config.toml
n_layer = 8
d_model = 256
n_head = 8
n_kv_head = 8
head_dim = 64
d_mlp = 768
vocab_size = 4096
activation = "gelu"
norm = "layernorm"
norm_place = "pre"
norm_eps = 1e-05
positions = "rope"
rope_base = 68800.0
rope_fraction = 0.25
qk_norm = false
attn_scale = 0.125
bias = "all"
tie_embeddings = false
parallel_block = true
init = "normal"
init_std_qkv = 0.0778
init_std_o = 0.0
init_std_up = 0.0778
init_std_down = 0.0
optimizer = "ademamix"
lr = 0.000451
lr_mult_up = 0.668
beta1 = 0.9
lr_head = 0.00441
grad_clip = 1.0
warmup_steps = 431
schedule = "cos"
final_lr_fraction = 0.03
batch_tokens = 32768
seq_len = 256
doc_mask = false
train_tokens = 132800000
steps = 4053
dataset = "wikipedia_en"
MLP neurons of a small language model. Each row is named by its layer, matrix (up: input weights; down: output weights) and neuron, and shows model dimensions 0-255. Each number is 128 + 24 x the weight over its row's rms, rounded and kept within 0 to 255. Numbers have three digits each.
After each neuron's rows, "fires in" lists the words (lower case) most often at its 100 highest values on Wikipedia text that the model never trained on. A number after a token or word is its count.

L2.up281:141141094099159133114110142151112117085115164093117130133126105145115091102141140120121117111144161143146142111096104132110135129142149099083101145121111110129138088143096125119113125138120130145155112095118144147115155123111120115107116114150194131131137141093120146130143083153163156166125112083070117126125150168129101108100095142114073148154106105141127082142110128137131052117094155090149123121095144127142129124126112096130103108117160139169111134134135129134165165128112149125091156186128174129155091186149099120088127174120107102089143132123131157096103150141119160116114149156165124114114145123147113108149116136163161109144095168086143126098125109117092117117089102128162186143143157166134139108074110137162168124144146156112108130113170144129128109134100115
L2.down281:133127164134137117148151131079152165155111098109134127082099137124103170137124156138101109109109109145106161129122150153116127126130079139088135146096145168125144110113120113079149099139126131122134116151128100123117151103109168118131133121121127148151142130156146114171104099138150137110090135127106103124124154139112134164140156109109137104117085105120145157106131144151077110118167131137083123132129133113097139120132113127126123135176121072152117177163115125089114111131145104131132101119146132122094146109181129112142141156146145121137161165133167147117153107077105138132067173145151144086119157143120075153137066138061177167160145097111108152132155130139112153131156133175104106156103130160142135099091116126111123123147128149144101126179096148180125081113149146
fires in: "began" 15, "continued" 13, "would" 12, "are" 12, "still" 10, "started" 9

L2.up327:111134123154141120113131122130137139182158158137150137159105125122130110087086184181137135152121145154150139122111114081127145141147125142092121121150152133100143133120163132120154117135113165156095109139135175129093138153139152124162179125123129113119135087144176137095142158133135141119135162127139158123101149104074142140135098134123096115156114138138128111144151140184139189107146151125142113160119120096102185181123113133092121121150102110167125136136172144104111166114085143123148131136148141097115137104143169137132147120153173107091167162144073132133122115120199109141167141134112107124118111150115143129172094150155149085151103128147147105084133127148123113147118109110078138116106142146166109129085119117110126125142115169141116085108076118148134157148125163
L2.down327:140137103148146125134163193127139130103116090110196117148116092140080166124137130168136162152109157116133107133122174135137168187137080149120133109151134124140136123190106140138125100114118140118114144154120114166137114157084111153141106098117129119145132167145149127098101133139117121154137130090134147122100158156119132116170087142096102084161093085106133125077142103141085108127146125111158103122108138109087126164170107139127139127169106081137164125127144152143148101092177133108123105152152103160147125115146185112118149120142163112070114127110107114141144124136145110134091136077117088144099174139091087135157108120129121104113110146141128139154099131116123092137152129169132143140126149179113117139138097120119120121136129091131089146096135116111117122158150134
fires in: "that" 17, "may" 11, "can" 10, "could" 7, "behind" 5

L2.up272:129123114111105130116109094132146158127147079138117081139136145139124152148108147161090142118101143097124156140119142109105118118146114107121115104136113141147079120125152121121102128103121156148120145138100146116127132135151106099147096080102147151129111140132137141102149112177101149173135179096151174154108091139145107169156143103173097089106122126124104073159122161149125075119175092141109091130122146106062141102104119135124084147139116143118131098161112167116118089129166107119111125154140123133126150129118162112079107190119156127107151083177064110137169120128148112119136100111163138151128108166128089160127098137155109141115129144115112135154151093122098147146087121170113108088140139160147140163128121140165127137130149113110110142138089114163146158157141132
L2.down272:103089128093104142149120114108114128134151112116105100152111117101114112117100143090144142084166158108088116123130140134090147098207112119125138098156060142165143128106076158135092102070115096145109141084158134153147132142152108099111143074128120107115110116138138145168100116107086111144119163103169149154155141165141082148130120108134134167144130122151105115141094130155133125156125117092168144124127149159147127161092121143173134155112119133128156111081093109158155103112145105154122144104092119085162145122092161154145105132095130127106131131132144136121140124175173117114106105146141153138134137115155150111144113120153067103122111160099121100156137166151137153146156148126119126138130145166136150172157129141171092139132137143105079126114147140152134130130133138
fires in: "their" 25, "born" 17, "released" 10, "cola" 4, "came" 4

L2.up455:123152099130107117098127118097114097120095157116160141098139114092150132179141136143113168164175087145152111079097124150132093129128116139150119144113138101150104159156127119196139169104099166098132145125142098154151125112140146092126111125151141117146110130140119133160157139146095141107130152114132122164145148090143123095155137129117102104068126165120103155157084156124133128125091129120175124103126115144102134115113128101094091108131156115115125097107110134180091107101169132112126077087069117172111143114082140111141105123098127132099116143114148116134129166104124139123108159029155161168118109127106127093109132155149117152157107156124088109134103132110129159177115123145148132156107164121136135098109126130140087132145136124174150123113118134114128134127133133
L2.down455:119167147157091165154136142103163121123083098132153159133094111114142111144126139140162138094127134165141127165128149144138126112130107134140144141097139128152136133110095164146151140110088178118107161100183125146144126123077113120149108090169145147129152095106121110170127138113095167154137105080130094161110131133130140142169082133129133129130102132164070123166153157124115123101138069128120090104164101158136114116153118133135117152086117087121106161081109113140134143175133086122128093118169149114101161133113146126115122118144113134094127125128093098144137127107147108126141139076166155137101119130146099078099163084162110121085139141139163084146092147183165126135129151121107134167105136151128131103113112129128148131149119102171087131127116105112143115152139143
fires in: "state" 25, "us" 13, "he" 11, "from" 9, "federal" 9, "science" 5

L2.up297:091149152132121120111079118125153070120142134125123092166085142122150172114105132124149118167118143112115134113138149112098158153158167076132123162114174086134134142151127145142092111121127109173136137138165171100134103123155134100129115117135155102104126109133080147123118139156083088127129100134151100154126123133130132085140188133115106152106117144163139116116116149190134143142140147175127145129135117132137160087126138125099097113130109160142123127116111149142151119121118145178096122150112096127130150063117136128076123144110137124131158124138168139089115124119112154127192141099107116125141092124108106166139174101149143126130097155122141136140171059126102164170124124096109145099140153172109123108095106128127155121172140071107143144108144110156125101121126101
L2.down297:131131131113133193126176110146150123155096120175135120114110153117125158132190121124089129132128099152122139132087098118130082134134164122155132103106112133115117174133120150146124201083085154085120129129138128070136109118122112127076151166118132103107116139108159137110127128147134133148106131129140147141139165097104128158117135100136107116163134121118155144181155131123099137122144137139131072090085124139112127119113129142153070137151120104162118139145146094101138067094109116113130142144133112118142078171118143105110139144150166133120147140104120086127164109093090170115094129150132128119086135112102118138167101123172142108166128142101118122140113126151122129156124164149123144154119134150166186149087159085077128101109131143130144134130106093153125134145104157
fires in: "from" 34, "would" 27, "on" 12, "there" 11

L2.up496:126176080159139111145114116076099117139137114123125152081125125142072116088110129104145168091108145106083140125067087126105156159141128111137111095152104134115125136126132171146127108101170149120134105138155138136108135132158120170097145069133153134140145119110171090112166129136084171117106142129135108128121121129125089142159151123127167119100130148131138119120140148107141147111122123101130128142158138181117157121122118089108109135108109114159102150145101134120097150094144152129063108141123098183148144110057130130083118132124128136123107145127061136184140158104143108114146112117127143148093130130070119086121120119148138118127138139133112091137120131103095138151115181105095126102154155124129119135138149144180149153158158147087107098113131145118148098125110127
L2.down496:157132158115125118122109136085126086123143120150137129119176111102109139151136140117164144115131120092126163131098079138161138107168166119125146139118098149112160110150121140144149186124138094135143092149096131125130152151144168127116114120089117130146134100128163122104146190109141159124103168098127151151146103118134165114160122097107153076086116129182114120094116161121154173125126156120116083130122117143132136156106160069182137140133139124131079116131086151150141110133098136091119100072134143102121134103150130123108114118084117125106125136122108119160133146131117130127091100098136153114050155140161078087084107159166098140132167108130157114146111118134099177091131134135141151131144145144156122160095118110147169139145151124110138097084117130135134132144129118
fires in: "a" 26, "each" 20, "one" 11, "few" 9, "some" 8, "every" 5

L2.up522:122110146154130159131134164096111149096133078199135137182130081157093121135136138124141132148104149146099141111103086160139159139156101081104144099135106177099107092134135120157134139113163143115118117190126146073162136094153148107125111120085140135116167099098154149129128127126134105129111143145148085156130147156133137113105092149125082162130158129123163112110137136166106126112111142120140089111196094162124138151135128152090083112123154130117141158121137170108142135131105144098152102153154086137131119085162120157126130103126118099133079127147093104128132126158112140148143119142132084133153137126186130123145168129152122112108122106119121141115116103103107123154090114084129145136109115162104120101112077121104155102175118145163113116138146104124130093144126157
L2.down522:162115151128138182115089143122100133145145074087156122156139151105110117155131074144094140125104112152142125106133119118127182130106107128123166127102158149105095109123149144119098133149152169130154166133149198136096137133093157104116132130105132135129100142146145138117109109125143120171124083115102126147110143141141117119117132140101076129109140127120098151092098120144124167099148126148138108085116106129084135147119130138085149091111132121140147147193144116132118127156109152133115123144133089112083125102153129147160089189120123136155153143129148126112064146152116126161130151096105145177137114159115103117143139114110166122113108106179163122131160085129128085125133150115127122106096131184134110145151070164114081144160134118103083151164133135107128121107138143
fires in: "not" 32, "may" 15, "t" 8, "density" 8, "could" 7, "does" 6

L2.up233:110138098089120126091097111104096099135159113125135141099100156102108131117109123140103146134151102126151144095115154140087148115140126119105145132137119099147084088149172097153141139109119083115151134107137124117163145140145153149124119115122147115101083119110093095117148075146110091159104112129175126160160177130132119122131136093115100111129105104127158096156163135139161101163123062130161098144157128115120110117074116123131102112126157123132163128142101122115106128140130126100053171150137137146139136122115134117110115110108147124096143124153163145071131123197139134113128135107154079109151127089114130138122169130154166125143094150121131127110211090123116105145079145131138129100108141155135143107085096119127116102141096149118139165144122154120152170115102105
L2.down233:131138135126187116122162132076138135096112138154159128167115136116134146145122100140110121118169124131143142138106129116118132126104115170133124130117140105131148104131147063121176146093152137133129145157078154127119131157148169094152151104122121109105088178161131101119109176070111125144151110117122136153143109140074090159117117126135117121134146163097138127107132152127094107131119134098123095149139131163140148131086147131134097099191156127105144128166128147137127142113135150093066069154135161112125180108157127114072111142136161134123107128151136138113145125158141100126111170145141080174103113139147125143147143113098127121166138177112133137133118106113072116095128101167166145118137155144143130075100123126109105095108154114095079140135139106123116143081145117
fires in: "was" 55, "were" 21, "would" 10

L2.up700:125165157136153121144116132126149112145087060136090099123133094158158168129123122115129156130104151121121104148113118123112123175119124148130107131154131105129125133115161146157108118147156093175094143146140137170111175112137151114116117105073142125153129136112145132115115168119127151109121146137129124107113118142110134144159116132109146122126182130124172108123112163174120140127157102141080143135137109140187143168074100173142108157066157180140113112139099109116127088098135138140123165157130117128115139121093116117126147126128154163149151165093134139096118113103106111167156128133122152137115088105117130115142111146106108132165108171148099120141157173069126149198047106113125120127137119118130124092118128118114136158154144124126115115146195118119108093150110112
L2.down700:142142132126157144168125129127126132102118130134137134094169161107143093174131137152163126140128146131104106122086076119171112095154138146111114106137122107137093164132155065100112134124146066056146077104130158132166118135084139151137129106115124115128115087153120126164130145180167126130150099114131109059146123095128128136115180132127153138126140092097109129127154082150115115105147103098130150113098147124116117122121134150107144149156111103122104144104099101167138127141110125135184145104096134096129173140099139122115130128178095118125163139172127164116119129120145115125143144168127120146100117152161138140161158108119139183103127158101142118130112129122129137152104140119104053111127097143145131124158114158099164174125143162130141107111112118176167132121122141
fires in: "about" 34, "that" 17, "as" 14, "how" 9, "by" 9, "without" 5

L2.up438:115179132114162068146098131108122141099116075127106110126130115115126075097106120152130164101125160115111093108145127109153125138127129143137127128103147109135101133114115131149084110111136100099130175161155126125127111119098179156094110178103141111112121082096142142130118147149157130100126115120111157138103150109146165136153090147064136151156140184155149127131116145133108183108120124134129151109148154138125197146102142074100107162146088148130117135114120138105136144125137077087138139149139138150116112157101162111107126085150103127081144130136115157154138125125115167128158127161110131063117109133119145093103119126143118131124127088099113083082141124140081145125152086118120143133130164106110107091110140107086115133158144112187131110129150150115133145096119105
L2.down438:116083157108127126161123134128117156107148176145113128148134089115093147193100163146110088163127173126109122167114192116136152096121123144078144168123172134138137128145103137089130112136112126115135104105128086146154119135108120117111139096132102123155150134133133129130078106140138116191144124172136152135125116157090112095100134080145150156139100095079098163135163098152104121108123102134142136135136159156171201130149107134113093144151118137163107101121116092142153138165093130171145134127111139076113086140132137127138176139123153117104172110141152127105126104137147116114098133133134116131076121129139116147120084153148123151119144073123146119116130128112137076134177153105104145106099102160107081147149115130118091131131141133125138093135130145121137137114112111
fires in: "that" 55, "about" 9, "known" 6, "few" 4, "prior" 4

L2.up435:130134111102151128094113122086148103126158061114168186161120161095110123120110136102104115135108129176147120076091123125122139131117156125092133166146154156129146096147125120141122127144131169128152123126115153092147138130165138161105108158099161124110131123096149093110154130139106103122145094131133145149142128110126156107147128162101085130171144149108151117153089141120145138132110117088115103143156110117096182140055146079120084101109120111113108123105128145132125180118144112103176140185114125126123089142145153105129122137157105131119156086115102126113148123141188130143169131147159139141160148126138116101115157125128149111118119150139116142132102092075076121159134169141130111119120140131159126135099103126105138165173124105093093160113170143160134130165107125
L2.down435:111118112161139147117169097064136121120143111128146138123144098137090162106133133124160151099139086142122140111110131147117104170141129131134084134168148076131109127145176139075120119131129163130130148120163110128124084174089112107096102136109137104124143167121151115089175175121100140132136115118155156163151111129123131124108140112113132070130108100112176150127131127147143111103116132109140077148116104125139133158137132092107114127159151120141118144138120143136106096118079135141121159151167145115081108161162152134131106180189141156134138164154179135085095097133134139129126138097137136139086130090108106092155135124127173113115153171094131126124152108120104075103150144094132129104140140158176110143115124161164116150181105113107119108107120140084142134125122119
fires in: "would" 30, "may" 18, "mayor" 10, "will" 10, "could" 10

L2.up612:133157114138168139122140139112109127111117186094056108127095147151128133114103123138137155152135110117152161143108144123163141087134122129114130095090128115170117091111132115109107156109136123150103149154160139129164109140104107106167097134158147151111133110136095149125106108117138145113125075135145129093147138162193121146204164119115120130114106138180131114110143142142142079151169100131145148123134127172207122085080106106141131110129171112119153123158141141114133122117120114138122145128134096151168087100143126121128159120123155077140122142112095157104125151132095133090099130150124135087130073129155133123130146158103103145182131105141135112125179133160080121112145123111118157123075124142149160144121142119131115082123104098149119146105081117129137135143110120
L2.down612:117119145100120096160124135106167166112133111117110121155121137120126156082165104110123154120108147121154160113116148111147150141080095139102105151064124141157142124135138116146116077120126129150130116136160143131097131127117126124165181108092099153129138159125128108133099120154155111111116175108088131131122151121145124097099111128153167133133167098167123128110122129171089107115105089087126100128148191127148151107132111154173113084174078118152137166133133174115135073168184115142138099106142122158105129138109109135086088115112105131142134107162120161146145118139125142118131105144105133091137144123176105106145106089123118097130105177082104117108137156138144116132154155148176131111115147122114131134148129146098091129139081122158132130175136118168104144175149128
fires in: "president" 22, "presidential" 10, "appointed" 8, "secretary" 7, "official" 6, "elected" 6

L2.up476:156117116123110106112133098114131128161106086173106124147126090097090092126127094140110127108139131170166118140084124144080125123131109135163138111134136086160125130168141162137111125091090144088159125123117128161161152160163127119153148123131129114115110116146134179130144162126131102096100136096113104138158131110110106099140099096119086167176161139151133134164109103155172114115159121126145163126140115164085133100137132158122107125105131092128114173129104128148153110099071121147099146197139118160129158093156130115094144126135143131090110122119138138136092127146141126169152096132143094132122106148152144152142162112149125091119175111129121135100163168118078137124155146180098147124096131104087185137109139102115130139171105119139135152089163139166127132121137127
L2.down476:138107145149136131110103083146107135159109092144113127171155116132095162108160143097138089128107147206142086130104110156108126105148105120100127115151094123094095155107137137127151093148110141106132129131088131105137131151118123167140089159115128119078131138148114155093115157144127152148125162112101130101142116113112077166081113132097110120146118132119140126186124149164076122108156111121163151121135156143131127103150085157109112130162136152137123115104147139127144125108107110112112158158112114068138107099125127116112156133114165117121142125108133155144129143142133143129108127146180141137239157162125125160129105132068124108131128160145101122144096181111123128120150124135159085179117114094106113106118151110114154155113095117125123111161133128129148108149154156
fires in: "are" 47, "were" 7

L2.up247:137104102142121116137120112114138162138094141088129127111156131091143125101120117142096196172140157117110150119099084131109162086131108143149130150097136152157088150132198134159100145113153104140122138093145157154103133163174113125133121150089162138118105104084122151139125158138124082153169145124119152127161133121143125186114142125165088100123135138139161143090171118168118086128129137127129123132121152126128132136102102091139072119160152131141159149121136109112109116091137138153130108135170084130090174122121123130114089106166133131168128107112094134103129177126094110123118080110153123085156125121124102127122138111112148150146084184139108133154130116077124144143127136158148102112139130126089133166119146079157142140141150102101123121181100116126099135114152107
L2.down247:124139128118126132105115125136150135100085138092139131172139147096159124171114064133154124155138142110107150141097122139114086080171111189140126129120130079138163116133109127117128170124126106093149138090156135136120118155154122123143142172076112134133090095098097142126139137141106092167140151126111114119180092159093164135113145106105145129095119107104091135134127118160105108099140103117152108122103134131126143151147116106101101119134089153121105140130114121081157129126084129162158133110146118088091142121118144157114119114187100098109193120125132132162119119131118121139108138173146140118055118092120147140180104116162150123142105145135111121122147152152170153143142119101138121154155118144118145145125168143136158139113159141153145105101119172105160063159123147
fires in: "candidate" 18, "released" 15, "utc" 9, "american" 5, "piñas" 5

L2.up315:143162103118139115135155061154104115132108119141121121109193136145129129107154110149137105165144103141128074120090094144099102087142140116135148116129135140187150133148173135145116144168146132142106103098093184117129158134141148147083095142126105128113125138104111178151104153119125123119181151108168073126130175117135135146132144093124118094140135175104138140116102150121109118144073095152101150117129109123151136108114138131122100067146163134154108140095134141122140107133082149163137139123097140132109120125122096127124113140119112155121127103130146081110160159090100132168135082133143123134132128162139158116152167105182151129140114133110122145122107133135104158165125083160127111134129107195140156113093134102116149089103146126176125165100139112138105129158103143
L2.down315:120120136153116148144184144147128142145150147132141130132132141118139150069178149052097157116106119145171140091092154140134131144120139115133109110102133100123127154144148080113104162130116126093127161121152162108129117150080171124096130116139130093132140129117085141116153152141184122117140138131121134082149120132139141146138118145082112150119139102125124129138111140104101159136108149118107107121104142104131117133147148154135104144139103130145144138095150122106168096159100115118129096154104150162105175149116133105106099123161116119098119114110114087113144115085104122180120125145147141100181115143138121104200151127133132121168088129114100121141099164150121144162155098123140123118082116155132146126093148138053137146091123088122150142151113128219156107113116116
fires in: "after" 26, "from" 24, "between" 18, "towards" 9, "by" 7, "during" 5

L2.up271:091134130106121142158176075101130131096098128132140167124173135154087121133115069114192125147099154128137147130142135128122109143129142094127113114121098143132107155168133133133116140157121125086130153166149134171117147138118116157153111144141125062139144102120124154178136137119112119153151113151146151128142100135183109082161110120128103110058114173171160105158097158126132124138128100107154135125153152173170149114111105159149142143118120140115155122160143107151130143091132127116104140128101090141107106066096133124113091130108119130117115088095129148128139141128146106094196105119152139123097103121138141107151100115127132147129184137165143123148127117138104157146091123159095145188123124149142144169086139135143134136150108112138109091155116119094145151096117120
L2.down271:139142108093138117144083115091144121124131106137113146133132141133094145082104146151150125163127136126128133141131119097124120121121128099120111139112129125134159157197140146139092142084111151136147089153199105115124132122131114164164137124106121105120139088115140115165114159107106174146132142119126115139118147146151116113093090084121148124101139123165142132125117122116132113131074125103156137123139186128164134100110147115152139126115107164122097104158142122165151105081121124158136116182147078136166052112107118111103114110056099154137146148165091116169146113128151135085147065124117175120142123108111085132122107143122101102131150124096138115111152132121083170142099150136141126129125157177133138158112163136155126143166115139130143143164143123184124088142138127
fires in: "born" 28, "held" 18, "married" 10, "appointed" 8, "elected" 5, "a" 4

L2.up179:109127142145158112112135127104124159181157065166115127109112130139130151139064166128116143096141095122145141070148109122124128183153102135145170107153135110122118116123127136165118133108108129118112141115088128101113215182145117120138172105128158132107124141116101112147123131146133113110120162119100131133112189131152158121144115151148145121095091141144159140159107129093136130109088123093138167120165126133111113115099129107113132104135146082102147097111134128118116134119097149135108129094116112107129175090104164132120132125122118121121091089118095117146134157117137122139150128136105133138117136099097160118101116080172129101135155089091102108147122084086126134132112130204124154113110097087152120107078130113142122131139132136151102131174138133129184109157098164
L2.down179:142153174147087149118137110104160125167146076104129090160129109110115148093105096166118166133129154137123114114130110139125106129160128151128129106161079121127127119124180118155129159110108157098095159079133148121140166119098161104120108106124138114107113138064159099146137131160087089140125158108100145119141200167135112093114146151140116175154129079126135127173105136124118102127106157121153159122159104120141083123109152110137145123134120165119108125095157130090128117114115142161122149187143109121134126072132124125107171128138116136140098118122105119153149128156091174156124140107149152110102100140115149125096113122118112109124145096071128146127135141157131108116100139134104134173124099124124132113138177126160110110140118124145097109114166112062158162168146131
fires in: "an" 74

L2.up751:118128130113127142140139085116035139141165075130144127147137152111163137140135130137140159123074165119149128190116125125110115109093096160146080099157095109116113139121162145136140151143102096133143099147115155161135105143118138139139168160118190123117103080105144139107158101156121135090164137114145074115157138083127173170128105092150118121114122146122139191173121125122138123084115152140149132109146136118112120128152111125115097080151072112114120116152127105115137097110124127174106145141098132104162118111065153108122131135125141141138151150103111162128161138105150169142142136127134166136107124143171185050133136144135096137126152112098125090122106096130111116121127130152143109118122157136161125145118135099118149131105109131159137123120136133138154132128122110
L2.down751:133121150164140104123064143166101101157148156128119105131130134212130129109148149099146117143141108132172150152118142056155143116103152088134111128119094131116084103127142155141064165095158114153123109174114136124116151107137124188116098124143147081118116089137114093141132163143094104141122138153130150144116143105112142122148172093127118161102127130132125120140157126138118104149131112109142132133144131139155152083170126095108104149124118101067118105113159124112116077178147145164137116140122138123151117116126158116116117103095133125133111143182132117129142118132143166142170127125139140134150158089129122125104124152142127122118141112125118119106104148138076111137143127167130142091118142175129138146102111085100091131139106108120129111051115131172136130157180096
fires in: "between" 28, "each" 20, "some" 13, "length" 9, "of" 6, "every" 5

L2.up116:092156105191141144102130163109115131081100084098151137110153103152148146135052120104143147134131127142147141107150128151133143150100134122100112117145128141101145102141144136139108133105111106092112128191112132187117121112110150082123105157124120151158098106167091140109193104117142097105092066114114121166117125115115094135130099131105125106150107108138178126091132118136153150144121108170122174121114096121116114145112145133163106100105129119115094115138119122138129131102078107129099109134092119121175095130155080165125122129119124105123143114146130115118160115089169125154130103104160135168156151126161161190116169117133131129122117146137129152122126104141155132095094135152115172108122130100121139151130175115143148102151108138130142103092150103123156177155123153
L2.down116:132083165168141121138089150113121126137151111100135155124119139111142211130116136151089107122131124162165096068175147136144108123069094080117111151106150131124112099122115146110155115145150180156161106167106106103140153136138116108104150130106098109135170151165106134129177140129172104135138095129161117131106113163110117135131147185106110122138119121118135085113126139098116137156127110116142124147074150127110119146140100151109141132115106147104125108106126096136117143142155151170094118126132091144137098128158122134121165150129114148129149132123134079085143091120102126129101143108145114124138168133105135136145143097104118119153137095121108077129170190184102110116175136136145124136126107069064124128144146145175157142110102111138146135120158141111140133139137120
fires in: "she" 39, "career" 8, "parents" 6

L2.up176:113126120117155111127129121145128111125113136140160149092130136110125128133095109092105148134119127149126134153144081111133066153149146139184121147155137122153189150161133157173061154124129120102164166156133132115159123123136106128160107150119151143125114095107101121151173095153147178146147136085115181132108157130146117109111135165128127116122094158121138126150104123123125126113083127104114113133125098129193119099093132152137141127135173142152169152109143123081093147105133111109112149106094092125100137115080136147134137120141087087145168152144123127152120140101112122127158148162117187104155106166159107102130116123117104145154140190166159130196123155151118183110115127137130119140134143144131120113083133116136153150107122129088140119130126155080141163113151114
L2.down176:153142137122136140138128134116095136105096094139191149142119181088052144133132136096139136098112120080106160090124096147109056113136148126136127121116134112112082127166128109141142134145143142153100124136203121107134065123072080189115138183136109159136135155143112085150108134116187159145087161152124112136135143156140080140150089143112127098139155131123106142155115124141130139087139109129118148146099161144176104158085152155128177136145153124165148117125121101141136127115176118158159137122133110124140136105153109170148135137110132139120106113102155143105086127111138138134128165145111155130097095146144124159144099108112150120123127131098122129131121132100107135106128121135105092103147110144168111127163089142112098158120130123100097141127132108124132116141125139
fires in: "became" 35, "elected" 9, "appointed" 9, "label" 8, "as" 8

L2.up439:158121141171128123119122147148116120132124117137098144129122116132151157119121151138100147081106109116143126105112093116130139158169167164164154133129094127136154155163105102174133092099134139096088099163120137125174138139175093127079171142149138119172102087108102135159130142153113158156116128127109131142171149152176123054174131127104148101153153157124121133135123144127153136156147077154136136136118172144139086139125090109138141146118178110144151080130098137122168140170135136115093114145105128130112127126089116164109114125089122084078099128153144114115120112139090140100068148091165106137141155120144159157127168118152097130117129132173130119138129097158137128148103141156125138140159156140131144160121135115145136080132111107115110124097112123149153176152147106
L2.down439:122122126110105140138163097111140118101125138163131106128148128127098148145118125140162136103095124133112136159100158127116143138137119107107139185132127120121153156148107113156149160126120140116094129159120108132102126165139161120090112142129132124169154124165147104144141148167115111080103144117114100133130131120114154092130129110110139089121089150096097084144141092113050152152182134124151085146116156154132119124137112119130105139139126117075112124137137133151144098139171128103141113120150183152135135115128085104148135115031129102136141129111106120153167125156152111125110143080138142159175148115137138127140153142121130110153142096114142066144106141148146137082100089150173117129111134068148154160098141074102175139114136138145126105093127146174101135127175108
fires in: "his" 52, "her" 22, "he" 8, "she" 5

L2.up148:120125133080109127125135132077139148154113126108098133117131105136131143127087126101154128140115139190107130095099113127124131138135138161155158075152144157110111119104177160114131153112152146088142141090133176131156159158155169089100128109139153149101150129106177127128127132152109115138145112133118118160125144118113128129113145119169127108121109110160158109149074136129130120128066161182153134141174083123138111143105114140136130116137129121101158151120140138079101134111129102100114101147144140190121149099108142110177122114128090140159121134156111096122150138158152139069137130132151113129116154123128091176100142099127123136170157128119152138079122104119099124183140122133104147113149105151160163087114123084121129134149133133155164163135159114093067129164157094
L2.down148:097151168147116144168152113106134125128107112124113105150138174092174132115140139118142196117118152134120139103093118115121121131113142160162095115117085125148120143126125142115116181125113171086088114083175137121130152176116179082112130168198152143121101108085167130114146120105088138135145159144132079129132118100143142144150165110132204134107124127134093125108091144121101124112120120107142133135141146127128127115113121153157161138120114132094160176134122112138079102135104126112141117132147118108124119119117131146131138133084121136132101113106122126135134092131116106128173087141138114116142106095141134134120150108087105150132148111133090148111126090156119161132079119132068119150123103112151160131153110076107114138142139131193172123121134118134131118142194094
fires in: "an" 49, "analysis" 11

L2.up194:117106123138089126149128168104144136122101161125127099131153148112119102168117147176152167180090112162159134129104133143144102136104130121108104104171171107157164148146140095141152124088091167107136139108145143104150115162106122146076141155099117125088100144073130143137145104121134146178098139105135170122151126147133125155168145143088114090126094105101146133142136122070143153120121119094144138150130156115135123100144126127117136163155128110107144129117183144151138138121113151144060147132100078126132129108103116098111112140177111162117153118127129154097174126115105119123104122106122101097117132135149167116111097105145116087133137135133092134114119157113153162118095150132128114173135108132145198113136102128152139169151160166135115130104133130084178155160142151
L2.down194:132101118155127146170151135128135130077129138096166122141121117131149142142144088116114165206123066138147132104104160140165143101108147138099179108164123124139111134109080125132156115111127165080100114133129124112136152106107116113124095128113112109137117138113155135160106108155148155116137155106127131115133136112103089139150119116139106146111140132180193094141095168135125127104150110150142112116150120093160161146108072106135107106101152144158130125122151100132134142170145109165122145128080107114147104160124147118103135113165085087118154122129094103115148141099139157114153143152120075104074141139145162143125149132104107097133164134176113110124131163084139090092121144088093143148128154126142144091117144118098125132120165148155124126077164142123169132159131154
fires in: "he" 62, "san" 9, "ryan" 5

L2.up232:073150129116125147159123138098113121125164103145149184145134120149141116096112127144147093105098144155163141094101114135137130141116138106113102155142096137143133133122141182184161165154118117100110093160066142154128164108150161114100132106056103124109123171124136097169132126112103126112096132145140084114099142122087106176161090100107139120153149149170131110083143131140145135130117126125070142123129158138146115100096127090132133090135162155160152120132135109149153089134099116153123160138134144178097135099140067110130128159135118074143170129158134114155122131150134074132119103161157126101110101126135130145086126118138143124158150137141092123075090114129134115113112131110110090141126119146110131127107153101147165133139161132104088147136131112163132134136112141
L2.down232:140127162085117139138093124153100121140145108138135153167115132107148133093084119137146172135118138166127186127100091131095120135087068103137136111149106160089114106098128127100135097140087063126117136116109120139107129131123154079129152084099135110126122136099130122167167114092141134146151127091097135140098137129106067147152123134154120113148146134145100113124146109137104051151146130111105137148122180117158152135115125091104126139152124181085125135149112133144153105114133146127136126143127133124146169164145139125164145100094134113178121177136123178136121160141129106108152146112138132101130137113110134133158111104128145084167114119174095117079108138154115159141109116105130110121114148141153105146141162101161143108140135176102147176144130092097131152128104175
fires in: "she" 44, "from" 6, "following" 4, "for" 4

L2.up195:143189165145159168096114137136176111168129174115110167121178117128135146082143099127170111136129101110124155099117119145152130165121133112116125072149123134136140159146142090099113165150127150094137116174113137112109119164110144130112127121150124132134064113126110136095154126121105123108112139117142111110140132152149121126134159110117108135100169137181162077074109159121115115133126124149130145093119111117160119134120097126138077132103148144138134137138064144071160089141054140172129109164105158124103144105073134132097155125160111150151167101118162155127125134127108125118140136139180115147128095089130128123135152091132156177129120113126109111106133116118133106114114069129143140145146107153129140098100119133102149124097130097166113142105102132151107113123144139
L2.down195:149140121128135128136126100137118134114110148180116138116158175125119160114135164109150173121130129124161140109102091149142075184143124113128091133110140104169135141160165094108069145132118141113120091179115143098105129152172146112091127131120143126113082147148106122113181131140089087160105107113185116114129113128125118118085157155181097141152144144142151136100122151120103199139152156150130101105078137118126112116112109139116115111133129130152126083146097094116174087117107095107097103135119150138102130133119142116114129119155149114173157138140130102102135114093127109178140138100129129146131132133109161107148154114143129125159133159075115119138113157074154134141120091119120133126145113146126158112091159164104143115129142085116142125148114085200122125133115123
fires in: "after" 62, "before" 18, "would" 7, "by" 6